config = dict(
    n_layer=11,
    d_model=256,
    n_head=2,
    n_kv_head=1,
    head_dim=128,
    d_mlp=704,
    vocab_size=8192,
    activation='swiglu',
    norm='rmsnorm',
    norm_place='pre',
    norm_eps=1e-05,
    positions='rope',
    rope_base=10000.0,
    rope_fraction=1.0,
    qk_norm=True,
    attn_scale=0.0884,
    bias='none',
    tie_embeddings=False,
    parallel_block=False,
    init='normal',
    init_std_qkv=0.0382,
    init_std_o=0.0382,
    init_std_up=0.0382,
    init_std_down=0.0,
    optimizer='muon_variant',
    lr=0.0126,
    lr_mult_o=0.976,
    lr_head=0.00785,
    warmup_steps=0,
    schedule='cos',
    final_lr_fraction=0.0,
    batch_tokens=32768,
    seq_len=1024,
    doc_mask=False,
    train_tokens=203200000,
    steps=6202,
    dataset='wikipedia_en',
)
MLP neurons of a small language model. Each row is named by its layer, matrix (gate and up: input weights) and neuron, and shows model dimensions 144-239. Each number is 500 + 25 x the weight over its row's rms, rounded and kept within 0 to 999. Numbers have three digits each. A neuron's up and down rows have the sign that makes its largest values positive.
Before each neuron's rows, "fires on" lists the tokens most often at its 100 highest values on Wikipedia text that the model never trained on.

fires on: " and", " &", " to", " |", ";", "'"
L4.gate652:491486482543488457478489540516500543487507477477509528510524494488456505507519505493467512496494487526471483513514482487546518504497510530439470508487517490523534464473537481511456498476493491510482495492503479507497540479509501445458471534479524492532474498514500507480498522484523498528
L4.up652:453548461515527543509489507522498505467515508470545490496522541501497529481513482532490508521521494545519508519505482478483521503505554491507482469464503507486534516468472493512509500514500510465449497531468515481526510502479491483463510501515484538504468511544512486511510505489470465516

fires on: " and", "avi", " or"
L7.gate490:488489449474500511463548493445491515516487487496528498501499462535571501523473456538477502482501477469493493499501494526499443501508525511480467531463533536472495459474487531486491497556502517526495489493496512478490522504518493515460497465469535536495511531505505496516504475515468525543
L7.up490:514504512497489493481535514505462495480486493483514457496521468511507495513474493493515499485532499508517503485486476513491509462494492554430473452537515517481518516498526452480437473513506507554504504539460528536498504514530495529539507513543539516492471522515507577511462539495500484493

fires on: " |", " ass", " Z", " ins", " 1", ":"
L6.gate242:456470468493517550500486533473509529470489506515507529517439492495523494495490478470540553513483513541499474487567500495527438513499505443549514468441490514513524487503505497512471466523518471513509471503500456487509501497438499556528496504464504464529496516486525481477494508534474491511
L6.up242:528478476499524541545496506518517513468484525501482492516493511495554489518513488451509498487490482504504509450518481457502451503530529515483500488474497496448459495531457520482444495552510467491493483523498487472494528519514509496531578495488481476503441503500492507478510539554488522491

fires on: "\n", "=", "\n\n"
L6.gate503:508466500450506436490510517510495494504520472470480525516480531510506486477508525474463465487495492518540530488524507523472509505498501493515510492506514529486488485507480504524502567476464505519466490485504496473436519507517532500490545430510554469493508486514481530508536501455504490486
L6.up503:521473517432473496493508487518525499505503523469507462514519534541488527513502531536464484474528503551514486503495475537475489470474469467530525497498508514489527491476498484525501509511472492493439466520555492510457531484530518451508484502462501475485537522541454539508524530522503483545

fires on: " |", "\n\n", "|", "-"
L8.gate511:481465496471521518483530495528496509511525478493488506480491489511452507491528511496483512512459472501539506510500528514526493530519437501518500469516489505516492516490449501481523494477511491511541501474538497482500507520497582539486513518489503466527488465460497529518477481496522465503
L8.up511:522518506477520471497494471523471526543498521556526460439476545485536494472470520548479540529468482518452485505510512523504460530488503522510521457504536507527498546525482500490448477473515532524518447505543469485481487522515512548461550512501496494554454521500459492491502493493494548548

fires on: ".", "\n"
L7.gate67:499502504449463504498479541518469475451495492472476493516469557516523516532490520468462492507493486461499493498501465523470490480511466495484485491546507502482473500523515522526495493464481469476441510499501501519446504522553531467521491501547549471497483471536452529489486540468523496495
L7.up67:520471506480482508527551495501501457463540500466557529469494522507484506501491495531479500521499489526499527490511492517519481536479525521473501511541516555490519503514509532498499522490484467503501471504535497434536493494515503465459509484485503475469497534504486483506478470508499512514

fires on: ".", ":", "ss", " Is"
L6.gate17:459458479483492527506486529533459509499482484481489499477491508518491505511491541508517509473502515480523464540473481495498480532531546446530461504524525529453519495502503505497449535462500494517494478509500486583501550467471472467509495490496469521500482467487562480501518523473534500505
L6.up17:513501492512484504503508496506459486511487517525501524550512531515518488564513502478465538514564512504543503472516479499486477515517490502521476520455523505483517498540509482489528478492485513482530528490519544521523552491447543509499522507476469485500521514472501499498450522513515495457

fires on: "-", "/", "–", "ce", " prec"
L4.gate684:501528490508505495498522453529465538500450484487502566530503501539541471455499465523488495524476483509500537472485519558502527517513546507497531489491486503498476533509484498469491533504509484512480516488532508479507469492534451528524531479530508481452461480522474517514496522490503499463
L4.up684:507434478489543502513508532505434501504489437522493481565514483497483499489538483497501530515498557533478505499497525479493518431482476539537482485465514501507532527458535525530528523507499552524521509501510535528505524468509497517513509475523470482496503541511514480493492485483484501501

fires on: " (", " \"", ")"
L7.gate419:448493511512497479492488481502487499474512509468513477515468519461469522495527485481526462472512487527498479518531514498480519509514498517478541456466518459509472467480513485474511476509491517507487494551532525459496463464495506492523515489467550486447539516514490508471492532465569501507
L7.up419:497489525531559482471521533516524496519540480484515518498510502514532505501489479524503493512501464516507489491481502517508477505527532541485485499529487480557525496550512469468522494502514539476531472526493491431488515483489487477544498458510517504509491536546504511510495545484517514461

fires on: ".", "-", "L", "s", "o", "n"
L4.gate276:497492481466504489463497488507492539511519517528508537493490481532530493495521510484520547492480514481541518517491514494470478559496485522509498511515497485468459507497472512449507522500525477512482552465467528548482472502491520535539492497508523489478446496479520486515482532483470483508
L4.up276:490490492480443456548491451461497513552493500502478490484500488501532542507512501494486494496547489474494515495510482500514499499561502511501476450468527551488490518544450478495514531520504461473494472517440516506537475486490511478528489502549507523530497477481488459454504478534493502519

fires on: "\n", "\n\n", "'", " So"
L8.gate574:499488517470492467517506486474511511547511514508472506501526517504503452492520491511537534479522498493507513556573545530461558502544529470533456505481471531503503516492482527483489515508502515521494508454537495488477484484494480475472495497512533465491489544487448504478538452508527500537
L8.up574:506501501509480504545489474456523495505443493490456467503484499511509506537491524503503534513503475549534525585541500517499508471510503461524490491450499483529512507487504482514503474480530552494510518506555488491482518486537481484494480492484544498479462524515481451525497502499558471485

fires on: "-"
L4.gate581:501491479489506496500521488474480455501502512523515479508509501523508484543495479482485498480498480458510475514542494509457496524519517564486459528502462531516493498469507503543500524518489501514455534517481536558515479490462578502503515480471524544526511438460553468475498477522469485499
L4.up581:509518525463491478494503485511479524498493502533471470480506518528526536520518486521494554524487539513489501575482484491483510519537497542492458509504520496512535505520530493538472450555522481558475509504492505507514514521532503497483495518491488482489471497494470486481493481527520519526

fires on: "="
L8.gate453:531487493434495501496535486527528484452478470493567484468483474515498510509472463505493476471520514529516502559500519515475483510518483486458459513515518498467519476466509532476455522515426453525522488511472466497501521501512484444492551466507552494449513466522482529480481496490509492510
L8.up453:541490486463501474465532524534503537471465501506563466498509486532500495522468491490487480490516486501540480521458488540450506504481485486521496558501463479463512452509519493527471502498463463521491538497472523498505499513537510468484505436503553516486493510537492524558509486463544493510

fires on: " and", ",", "ly", "-", " or"
L6.gate125:492516452506544508516507490546482511531482541508487500485517492541507493507524486488504512506471517530521497522454460480507493522481488538476474526532513522469508452469480466468536531464503455507520491474483502541498529531475470475504522469558503484497527514500492526499523505467472510507
L6.up125:468500505482558500525517508550517534582490529482458482480478505520458504548509483482483493486459478507510535524497483479531504493474530526500492487535503544484517445446477492504480510527496469516508541504462477480499558475515458531513498474508518498498514504510458511512544472466506496500

fires on: "'", "-", "a", "an", "e"
L4.gate455:515478496522520496537540504477517470468521476504480532495507459486462547543507533516480482448496473479490507544488445495509504520489545494483459498465501475490463498518509452492521504475518461514560508528508487503484492486505517506505496482452571508492454509520512523494552524516513474471
L4.up455:499486533479499433495474503448470508547494507519493477488517464500482512516488511493458476468538507475495501567486462510500520525537496509442481506484535500479475451530492483529511489486490466530502495508523499484463556506485516516502470512457554465521487486477508490481514482540498474469

fires on: " |", ";", "|"
L6.gate27:505485515503464526554464512504498543478472481534482550518482500510506527518476504469507524484555509515523502480533496533483495455476551464488532530488482483479521499467530492503476496493448524541477494512521498497474489525508556503497505490462449467491471489504542487512470471491493470510
L6.up27:531526453516552495509519495507510467493508512510565494501514558486509489479515481517482495539540535451501473490510518475512514527542510491503497528510542495517531506481486483455467505505525496524474525500492529500509467549496511500472511463498516505489441469502490523501524524545438475488

fires on: " |", " was", " (", ".", ","
L8.gate296:481487526494506498488494485508503518503473508486509489543449468505487501502542506463441496522511506497521546501494485529495518499538501487516512475495493476484500463492503513485487448496455513508481482528517494457521499511473448491518500532483479500473514471476529502464459502459510498516
L8.up296:491519477490495455539502555496507498535480550477523473497486523521464514486484532496552468495498491487475494489496477558496518501475515508516504518544476503491504496515488467500494508515543490496506509524471509477526531493508496531489437470511530554528484533472471523463550513504488462505

fires on: ",", "-", "of"
L7.gate358:468510462520465510530475470466548517544482470539510499465458488456535505480520476487444487510469486517501476494530478501491534525486490469510505485475506490520482486524507504511479502557518485561502488517478556519517498466521500497477490462462489504483525518489477467498534473481512471499
L7.up358:498521484500513539469482491476502480498509512510499547486479493536483494501538490454513517486487503508512473478481511484520547525488485516540525554493482531511502546493514514533492495507471477540505511536467508484525493496543489506474504540512491497446558487463514494490508468465520524511

fires on: "-", "/", " p"
L8.gate67:482529517523510487459536489544499487550500518548474481500498512535518494441513461518507511476490512513520486522493489490494479498506539476501500483486530523492534503463473482502485512517473486519480496466483535466442518528536470476510512518458515484506436523517484460494474490540491480463
L8.up67:448509521515555533522482482505437509543489533521526484467514501556489482472514500472503495522446474499512535507475557533492529534518541469523515503482491526532474501478510504495502529493453486431476482507482493496534503494488488520451522490516501468488519482511470470493490498477540476507

fires on: ".", " p", "E", " 5", "\n\n"
L8.gate640:502493531450487491537464517470462511480457481487510523523541492505494464503516483517494490488490517512472493498502453540493445536524475507494512509506497485494538437510508517504518445484519496486509468524504510543494471522485518466466495515487496495486458481481528547462473483517511493505
L8.up640:463511504479493485499539461513449504486420498473549516487520507532540558513486503517479493519492486486479506477456494493491530507509453500460533521508482529474529478485520472518491448522483537493504525516503489541515505484481498496475562518463484517504507509497520509494484516518524465463

fires on: ",", " long", " to", " wide", "ly", " and"
L7.gate186:446478517502520484480507523452486530532512473489473485439520522514478506497469473517499491482547503502485487518481488527525519493505503527459524519522446509518510479483525517500518517473528520500560472496491523508471526474506474536511500526523522448517525529508489555483511518491504488470
L7.up186:501518550481505522521483525502502501482488491533535514497476496524518479514507488532453493490500505480485529475513529517499517548463589473429483541484518511483467476468499535495522520483484500498503516506487472505537496494516468545487515452495519450487532500505510478446508554459507505467

fires on: "=", ":", "-", "\n\n", "go", "hill"
L8.gate335:489485486494477512491469474522498522517506484474497534484484497522496470489510530476502444504444505439536481509462515522461500501487475488543480500487518529447523518452523496467474495501496480514507478494495521464487461512489476496538544542493522531475522506450500500538497500524487489487
L8.up335:527487557482474490501470509523522483517519518455513520524531505528494469521547472505508526521496510473485491479512505482469556491468453515456470512496524509555519521487464523516506506466511492463501535494462498509516503495447503501526512488535546508486458495464524466522480487535518484494

fires on: " and", " not", " his", ","
L8.gate254:515506471465468474476513563538521500502527432493521441499483460479519524480488454552548518491492489483471490507519531490498467500484530497491456518526528523475489490448500422468477444513504490539471506504480544498487497488532520548480488550475516527505511507478497513517473539529512491510
L8.up254:453514455482450516449522497522545467465518509462517508486506472533513501499536503483491524462539511513511486542498520516514522477491498547474526494529520472466531501499548476490489439510501505502538511537516585517496466482535503526505509528504517517518519502490507471474440514471514479480

fires on: ")", "\n", ".", "=", "\""
L4.gate589:530509521453471517470535476529515528439529497450529484524495538560503562507495514513500499519501519537536518507487499573490476472449475462559519451500490505462538497498486518498484514475493496526516472512513506490509480472527479455498526473519541481537525514543469524539498543516535494520
L4.up589:507451531518476463516571512459500481484511512495516504519469498507528452517500450504478508540499528537511528507502519551484495512497486519514471538492485528475539481515509523501513529491487442515538498504481527518436485521523509472510507475498510499479544492532496474497511495499441516521

fires on: " /", " long", ",", ".", " a", " well"
L6.gate320:469535495519536489461550455471474508485521505519510512480525485484487484463482510499506435484521519458518507503476541485517488511466515513470484498504515501500526500479498520528523494476513505525515509468495502471512539512497501512483546513529510491523509510472452500551519529507493463472
L6.up320:501507492466502498540501526516490514483515498499511529501542481436489452510533459508464494516514490526530475553474509473482485486459549489481499476556478493450483489477466517492518497489469489510515524479509453469495521566523474519494482497472500487527532532509494500496505469494508520507

fires on: " 0", "s", "ti", ":", "ie", "e"
L6.gate276:511456540510478492502468498512567454510518437462465523521493515520488513477516535502491481547505494482476483522484489504499512471517499472484517533507494494466500453446534495477505506505493504514540523530483531456505511505520460517535488493465525534560507506489460474517498487516521470482
L6.up276:499498518506514516554530510541544542512518503482494514507497489522511469495463479516513515469474499493514486504529490474497519466525518480520496532508493501548481510456488506563528485521473515463514507558519516471502510493514460465497467509490491441503572488496479464529515530508449483490

fires on: ":", "-", " |", ";", " career", " played"
L7.gate223:508495539492531501502458534529507505478544559487527497508489504474478500529477492502488522533481523495514482526466520511500453519469526478521479554497486490514544505524507517512495544498519515519445471486511486511504558507500534506470517482461498549509551477494520488517483510507526510530
L7.up223:491520527509478500445515535520488489519501531469516489492457501498526524478481496487505518482516457460507509543493498507470541487487497503504521556478537469505499482466464515457476532501465477495483453492474539555480490536499544520466500509494496487558480481482491495513501473554545473506

fires on: "'", "c", "-", " app"
L7.gate83:512495517532516513510486513509464470548501517495466528485538520486507446488493497532552525490474496514476528528454507486491501501525501450480450526480529488531537429466556492488486531532537451531493580472472501473445509502483472495506526461467522477488463474487475502490508469509511505516
L7.up83:486450505551519499545506505515525531517527521523502467527481513513491468541517524543513516496544493494507556509531504486518445492487530480511489477449480514524491497520512498447496497499506533511485527519507500504452503484500479556493496453524544482446513517469474512487457464545545518467

fires on: ".", "/", ",", ":", " (", ";"
L6.gate543:511502518479507541526509485519487492511453498470521546503499518489500525491462472536518491506500525512492472530499506458505514529508525507534505485502489523485502521480458463516491481508457511489472514498517526513517516513517480498531523531498470465470530504493542510549493511495518517469
L6.up543:478493487501512528509475485522494463524505462514511539522493502512511514466460476491514509487494445480488533474467480504530498494468501536496491509503506491482529494492508481485492481479483453490497499530511490560505464468496526532535465483498469511442481438494505530499486505513483538466

fires on: " of", " held", "=", " in"
L4.gate248:500475524531496517482491544452483519492525441528513520485469491555492484514485506564511520508500483512486525498522523504542534503517507498554522472486480470548491492539537510519467535508513495478490516519486522560462509550508494486505530429523491451513482499513469495511467506540519517495
L4.up248:462478505513508492513504543492503541460528506509543497485524450522501512498482529501505517441464529481531493463513502512488523498515494511497535500527566475564520495509493502553477534518474516534516499511503531496521485526501511475507498462542508513459483475508523487483548546518563474465

fires on: ",", ";", " and"
L6.gate25:502524503481513521435520539491550538505499460511494499489479491515527470494490494531435480496535507461505531504495498521486509481506499553495528493517501484470485449505539500482477509516498539460532497532493525517487485506553519486505476488478519470480513549538472510540478527515458500496
L6.up25:511536519463473473510535501508482502502510444542515413490508445510527465514435481521478506486531487458492525465496515488505511516476497479448514474520532481500488508474499480518492496501483464510534462453488538527559487497523510457477469514490528491504486485526521511520454487506486476538

fires on: "-", "c", "pe"
L4.gate36:436499508482505494581506494468482528501502511536497517495530475520479512485511492546475497500487499461489513495512536521484497466515529510509527475501483536491508486453543474525477521517494480509489505522501440495473514475516463496478561533458530496497465503483506483460492543522512508551
L4.up36:497527529512523516527535516474504501496495500490478483543483505488524509445476511528486492541485467504497538490516523514540507466506485493528469546538499476514488506483508526551487458529515495517516545542502516504514515481500546484507540508497543521502501468524499506523448446495514560519

fires on: " ", "it", "ie", "t", "r"
L6.gate700:525480476532484522490475484498524523538501512513519483497469571522452499527485482481461547500496523457507544503520547468491511529487510494535540533521491510527506516485511500497498459503538506489518522515501500518497512500510550502455550451497503479489482485528496495498502516450492415495
L6.up700:477548505509492554535522517524555567516489472477499491481526485520517473511475483512472514527545512503499492492509516472483557493511499494459547496500496470502497503515516493515553469488537491483516502528512537483495513436541504536509505453460499518527454503533495507474502486494493528526

fires on: " and", ",", " or", "ly", " but"
L6.gate149:516479514516489507486505497515494569491511522496498530478508523552487488489488498458506514476471494490518505527475466522525492482507459494521483498533475508431508476489498513451486494488568496569540535434487467508486518505490505483516495536505471464497526515470454494486499502458491477471
L6.up149:503539513493503551482480507487478484489481491488514479542518507516507473529460531508482485482440538511480497473533544480466463499491536522508484502495450538533464519494471517522514506516521513483518528493495518553557476495466475501512493480520486532530532485489524476512490512501470475531

fires on: " at", " of", " on", " along", " /"
L4.gate110:538481464496514469557512513485515482513486469512467511475521491450472481465507482456483504499515491506491521523428525506483492475469507503461480510550525515510513526500488501518510542484487491523498480537497500444477523517508517478509468477464482483498505479495472502524525552555525511519
L4.up110:482501495531509541546488514511461500506501523514491564494538505480465510475536524487507505525487523528505523537496522470485487497482510516486470515477515510521483500504505527516526531471483490498528482528484509515524517482539524529503531529500493507516490495481478494529545526481485538499

fires on: "-", ".", "/", " |"
L8.gate700:454505519523531502506501453487489547507466493498484514493514520481525516463477485527468495538515530475478499461496485465527506505500530494519518480488492494473517520492492456546501464549494447535509508502493509496488452538552455492517555524461495485485478504528544520482471524488452493489
L8.up700:504527509534515484530523519494481489500472512502508496496482513430513486476457483527499485496520525487493496503500478446521521486502493464507521509509509488486506501468450458533541464504464483513539514511505525501477454494511479491546498502472485530503507527510532481519475482487471475472

fires on: " of", ":", "d", "^"
L7.gate160:503539458461524504492478510522480505470533498467512509494496552491573453493470505502498498478467529492493507488505479485509521520489513498526517476483488512473505490536510473531521499538520495493561445496501526462485478504497499528492479521497489502497496470503544473508463533506500507510
L7.up160:466463476524471478560482497494493510468520478467477516493514583484491472475517508505503460539513487537514509481473509536477555490515532501489517537489510501471476495536518469525494469507527489467512515537487506512549441510532495500517518469525531488502482492523557468525483533496498523498

fires on: " to", "d", "ing", "nd", " through", ":"
L4.gate300:521463485480495495468525488495462515505468509505481519520485531487475440533537522520491475506433519495525531467521533520513478489496514501561533521480557542503542493488493578486483487461496493503543502544490521510492516472520523478495500461504526491491475492482499496496490511504535490479
L4.up300:464508524499513509476499492475459478490501520534541466539473492511493507506544542478499564507491530500487537502493523524541514527494467477488498525506470499525503465504534528526491542488469487517522454521455518524523511509432528485517510512444467514498508567556515476473487477510499539479

fires on: "-", " \"", " an", " |"
L7.gate642:552468493518501529529490500517486529496502442485502495444492474465483502513499501497475525527504522497480504511466535522501500502475529526486473490531513519489504522431467490539494537497452486525454504503504505512493494543515457505493510507453486519495494465470524498526459489498463517480
L7.up642:530456493534508470516469491500545492527493486490469490462449524493482470490479538514512525529478515461441523509520491471485473506526506535486493531485486481541521488517497481499502508511497452485551499518485507457467446546487457514504482479490510487454491514504489523480523530481462525498

fires on: "=", " as", " As", "as", " been", " in"
L6.gate470:522520478464514474517519512474500442521533496472479517472457529537468515486475533485486513520499505514491508529498497528514513548482470515530455477500543477509462502509504498497472489496489473474490454500453531485461512528486525486471515523491506497526506495515523514497490482495533538491
L6.up470:510490500525514497501445488498532527463500495500562498501488480487478580544484554514486503484502520507535509523487452585528475540501493506467458497517516490511456497504547480482504521498546494509480483478493501511480509527549531478487498458506529453502529475535516486440535525479478500463

fires on: " at", " on", " in", " On"
L7.gate57:532507454503515467514544518514551500501477473469502512522526526494473505531499505480484532513533470497496540510510506484547499517514490472469449498571512496518534520512485495529500541518521502491510525516467537501508537534536497491496458489472499476525515505488507543477489508497481476497
L7.up57:544529527508505474505499485508487474489493506500487512476523490502485544493476512532528516492515484545542490506456452505485491500462514466490469489508506472524491467496524479499497505509500475514491526509508500467481481571501487503450508471520492494500489519492483505519488505475531495497

fires on: " |", "=", ";"
L4.gate639:502527522503465482492466530491482469520439528508520484548468462501516494501475523515507481496520492487502469542468464472503460481464507521490499535510496518530544507477504480541523524477550474526531501486571478527459541543503544478538527517477518523533524511544485488512479524458479511452
L4.up639:502505520482426497476498502513527455464503553497528518496516482481477480499539478489534475482457541498481490501517485516538436525494517530481524462520490486514491509496507481494534482505540453449452495527561479532489511500488487499498459491463488518498503498489510493462525495522483537485

fires on: "t", "r", "ui", "ho", "ar", " example"
L4.gate311:515468455506478515481519493517477497482500493491529495486524501510502483540519450513452530484508505486472521513469516511519528539487457510503516562550495471456484452493475501461464498486520513522501508473509505511506506505473513518527529498497475492483447488508510514480523509536475447497
L4.up311:503498488505516524510494514492507484448489456486522472503498459513493498503533474481465547505528514522476502517453493450518510527512467492459505489488563466498514460473513542478504490493516490517489561479511486479546475505515528521472514515487494532495537501515496474528529501478471493522

fires on: ",", " ("
L6.gate99:431482491493480508553476504508513495514508465485481501493463496496521539541542492505516455532495487501490520493477501480516511470533477483541490495495506499505549532527478467517477526518482491474488496530526524540539501505495471509522461520470482500467450509507478459521507452508543505498
L6.up99:474521497462502512486501509458495513518484508451453508503532549521461508499507502472488516528518507488506498491465481497447502461529513503458495488506491511495490494525463527535501513539500481493471530527517459496506475505477524483546469525538483521460501496488482491460522434479502536492

fires on: "-", "–", " of", "col", " The"
L8.gate409:490497555477497509534535478467528471498466498508503514537474458505526513431541447527497489485526548538465524501519489512499451491431523456520505518486520496515499501522482507505490506478473508545478493503465496502472501484487504485513504492516503481485518479502479487495475555518485491491
L8.up409:454489474527478531517451498519519492518484478483508553458450442515512506496538496505474509463528488562487527478509476478520511491459509508478542513450505475523515517498508487464496546499484471521497489500502509509500500504518485503500569522518518506456505531470470493547506511542524495539

fires on: "="
L4.gate547:518452494497473481495502494442488478494522497478494491473461526524514501518518479480460506532475509516491504529453516524469514492472423500530477506469515505507531481501506512486536538530468502528518455539478487506492467495481494438536499504531535498472536470517490494546518496512482549525
L4.up547:559455479458504517500494477468521467507520527512522466492504551523493477484547503508454484504476541537497485488472469516500490507453456445524495503465469448514534477461505503460503529539477482483511529503478476496524471503484495500526497515521528496494496497519520481548525493528489506502

fires on: ":", "y"
L4.gate165:514513513530503472442485536494477513513483525500476523494494503500534479489518501490543501524487493526462527452495485531490538457547494497490487516520518521490517476510483544523470485499505499522522481506534499465487457460490486515520501463515496470510478497545511476478440535508518505538
L4.up165:470525509512503496526510500482510542492500510520509497517495541491468500491510475513525489536529487514521513534470503529529494463522542502509547546472491535516468481496504474520553496534452486541513516460531518490528475527485505499518506523475481482485510483539519485508501483482490500472

fires on: ".", " (", " Un"
L8.gate273:436465490461517505479506511513560507542491523520516453468480460468494527494518543487521467537520521525499492473490478513480480474502492529499525512460501504484495482476480482485547505497513529492508490515522518457488511533557486505496497526465501502540498494435520507480488482511508467463
L8.up273:495497525533528525508507497547488542452510527483518499469508528467499504492498509501526540493473520528530507501525493469481536492529481517475485467520516464526582494536473466459529462489493483477549480454496464550479499485508520491511436487536505535466497488506536495511535485483512515491

fires on: " to", "-", "'", " disc", " dis"
L4.gate665:479500550492502489520511517486444522495505529568500499483509475530494494479493506540507476513489464518506539475501530491482501505465527487489488494513474513546516475515537483462489501481528512469505463501463499509448486508492487472497493497487517497560515496523470504539459525485509463525
L4.up665:484535510498535512470469505494514486494487473464499475490552485564519525510508487523527484488487503458498502518508534483514481548526525500461507498500517538506485526450467508454503526501488544485530527509505538500514499515487491488470521478510503481485493473492506583519475537510529529525

fires on: "s", "e", "on", "ort", "an"
L4.gate332:526486479478489499529484475545495478539536498463505492501497477473486526505516530496424501463490458489467503478461491486505515531487541495435455511525497501518491485451493497543533478489476521448487495523494537453512516463489536512490510484505503518481482514515509523472439481534505478473
L4.up332:484533500482469518472540497514521473522523500484477486515505483500530520520498508527530483466488500505528500540472515470538504491456480500548495485461502477501471529496495486506538504509519499491511504502509511475500514479487417542520521528526489448512483494525486462556498516516477533547

fires on: " |", "'", ";"
L4.gate306:506468482517508512454495518500505470545487561484512493476540509512569506469442507515526492460535507476464546531461463508472503503493469516449516516475521482533525521509499481477465525464494479491489481496525505526470518486529533466493532499459518524508497465538489496494496499548472498509
L4.up306:524513471491432484501477491513528483528474531492544485484520483489535456537518469460511497510503536524504490471498475498447488466531523503492535476449514485476498516505471444535490550521535502479459479464521481523526499542496492461501505479466494451478492474536500518495533537491503507486

fires on: " ("
L6.gate95:486478510449477497516543509515516509516491490457475483492515512449517472478502504490529483517464490512532515538539487463501506481508487497544521495513487503476508499468533469526488520535492505466524523513476482510498447524512474474516525473496506475474504486527517548510499494504510462529
L6.up95:507493464523525446516545463534546530541529446515552497513484490465489491528491519536512473459486467518515474500495526491504497475510439491492482527543499481494463467495479485513503504495469508480476488487441462478493524490525538503510459507503498525501517501480508506517482535490508471456

fires on: "year", " out", " years", " |", " over", " full"
L4.gate477:493517508496483498535448496465485542521492470527479469483434512513524481500495481507543530521504544509511499496504484527508498460534530472501523493474536516501488503472551484480541463489446503486472471504544505453524491505510464514478503472475488459515500460526533513483467519510507512525
L4.up477:485480520486542506459471472494461488482482511510476485511525468546529484510521476485478500554489507480514450498486505511564489486555483477525539476481507513519530521462496512522524473520479461495510472530515483553493508519530481457545528491497484488519500488531471510509569499477497476503

fires on: ".", "-", "'", " th"
L7.gate702:489434500513511503503462499480516522470496478506433507447524479494504471479499472459490519523483468491457529498520513489479512485519506477497528515477468495512462493523509514492494491481481456494522493506448477509446479539490459528505489490506520477480501535503483535476491473513490502540
L7.up702:502471511520515530534486485482507497480566404507511506476508488505525509504504473528475504493493441512463485502546528456514479502520529491527486594491467503520450483468515507467490502511476489498508511500480520534476509515501513497521503492515514493484495535523472548552486495496509519505

fires on: ":", "-", "\n ", " the", "ym"
L6.gate655:499506491508537474534499482492486514482468529496577468542477484468490481555461491525504504497486511502539507527457492515485434515485538518512492510547535488466489515515507507508497450514479484465524501484529523458479492506468489501457455479517487470496502458458507450521539522504479508508
L6.up655:509507523501524513508505513536503504493542508463500482492498527514532508468478471508531500510492495403527507506499502521497513519499509515482520511539530469519485521469487528503502497459543474530449469498488493488533499494476522466481478510456467541492521445478519503517508504528469423505

fires on: "'", " to", " |", "_", "stic"
L8.gate392:517509503476555504542494500464505507494552517522499443491449524468519528504517481495512502459539507527484503507493510482504511504456489505491474499487463482492518526488519490462479497501499514529513507459480475490480484512468457493545524506524493482472514474487528517513509511495537523541
L8.up392:487550500532542510528527528473503487521517501478471438543465496512501517494520511520519536513500484472460507504493529487481535536504491469489450514512499498512523476494499486504430470539516474527473541491460520500527474519470498485498549455519504502417499526491468474524488517531487530498

fires on: ":", " long", " Pan", ".", " /", " con"
L7.gate661:512454508511509454513527517533498507465501511514521524487525536550469482511493513498479476505503463445480481500521528471497457478527530464521500511506525551504510487511503511506511486460493489486494514507485505504487516531485476539531511474490499520504494491486527524450489513490528504498
L7.up661:464469502474458511484497492515487471529528500499459475523537528428460525496484466494509472485534513503502459477502515479515507521522515504505494465438504507494499532518513508506474494510473490531524512533505502500521509522474459498537490480516553493485489498486548523529482507540515525488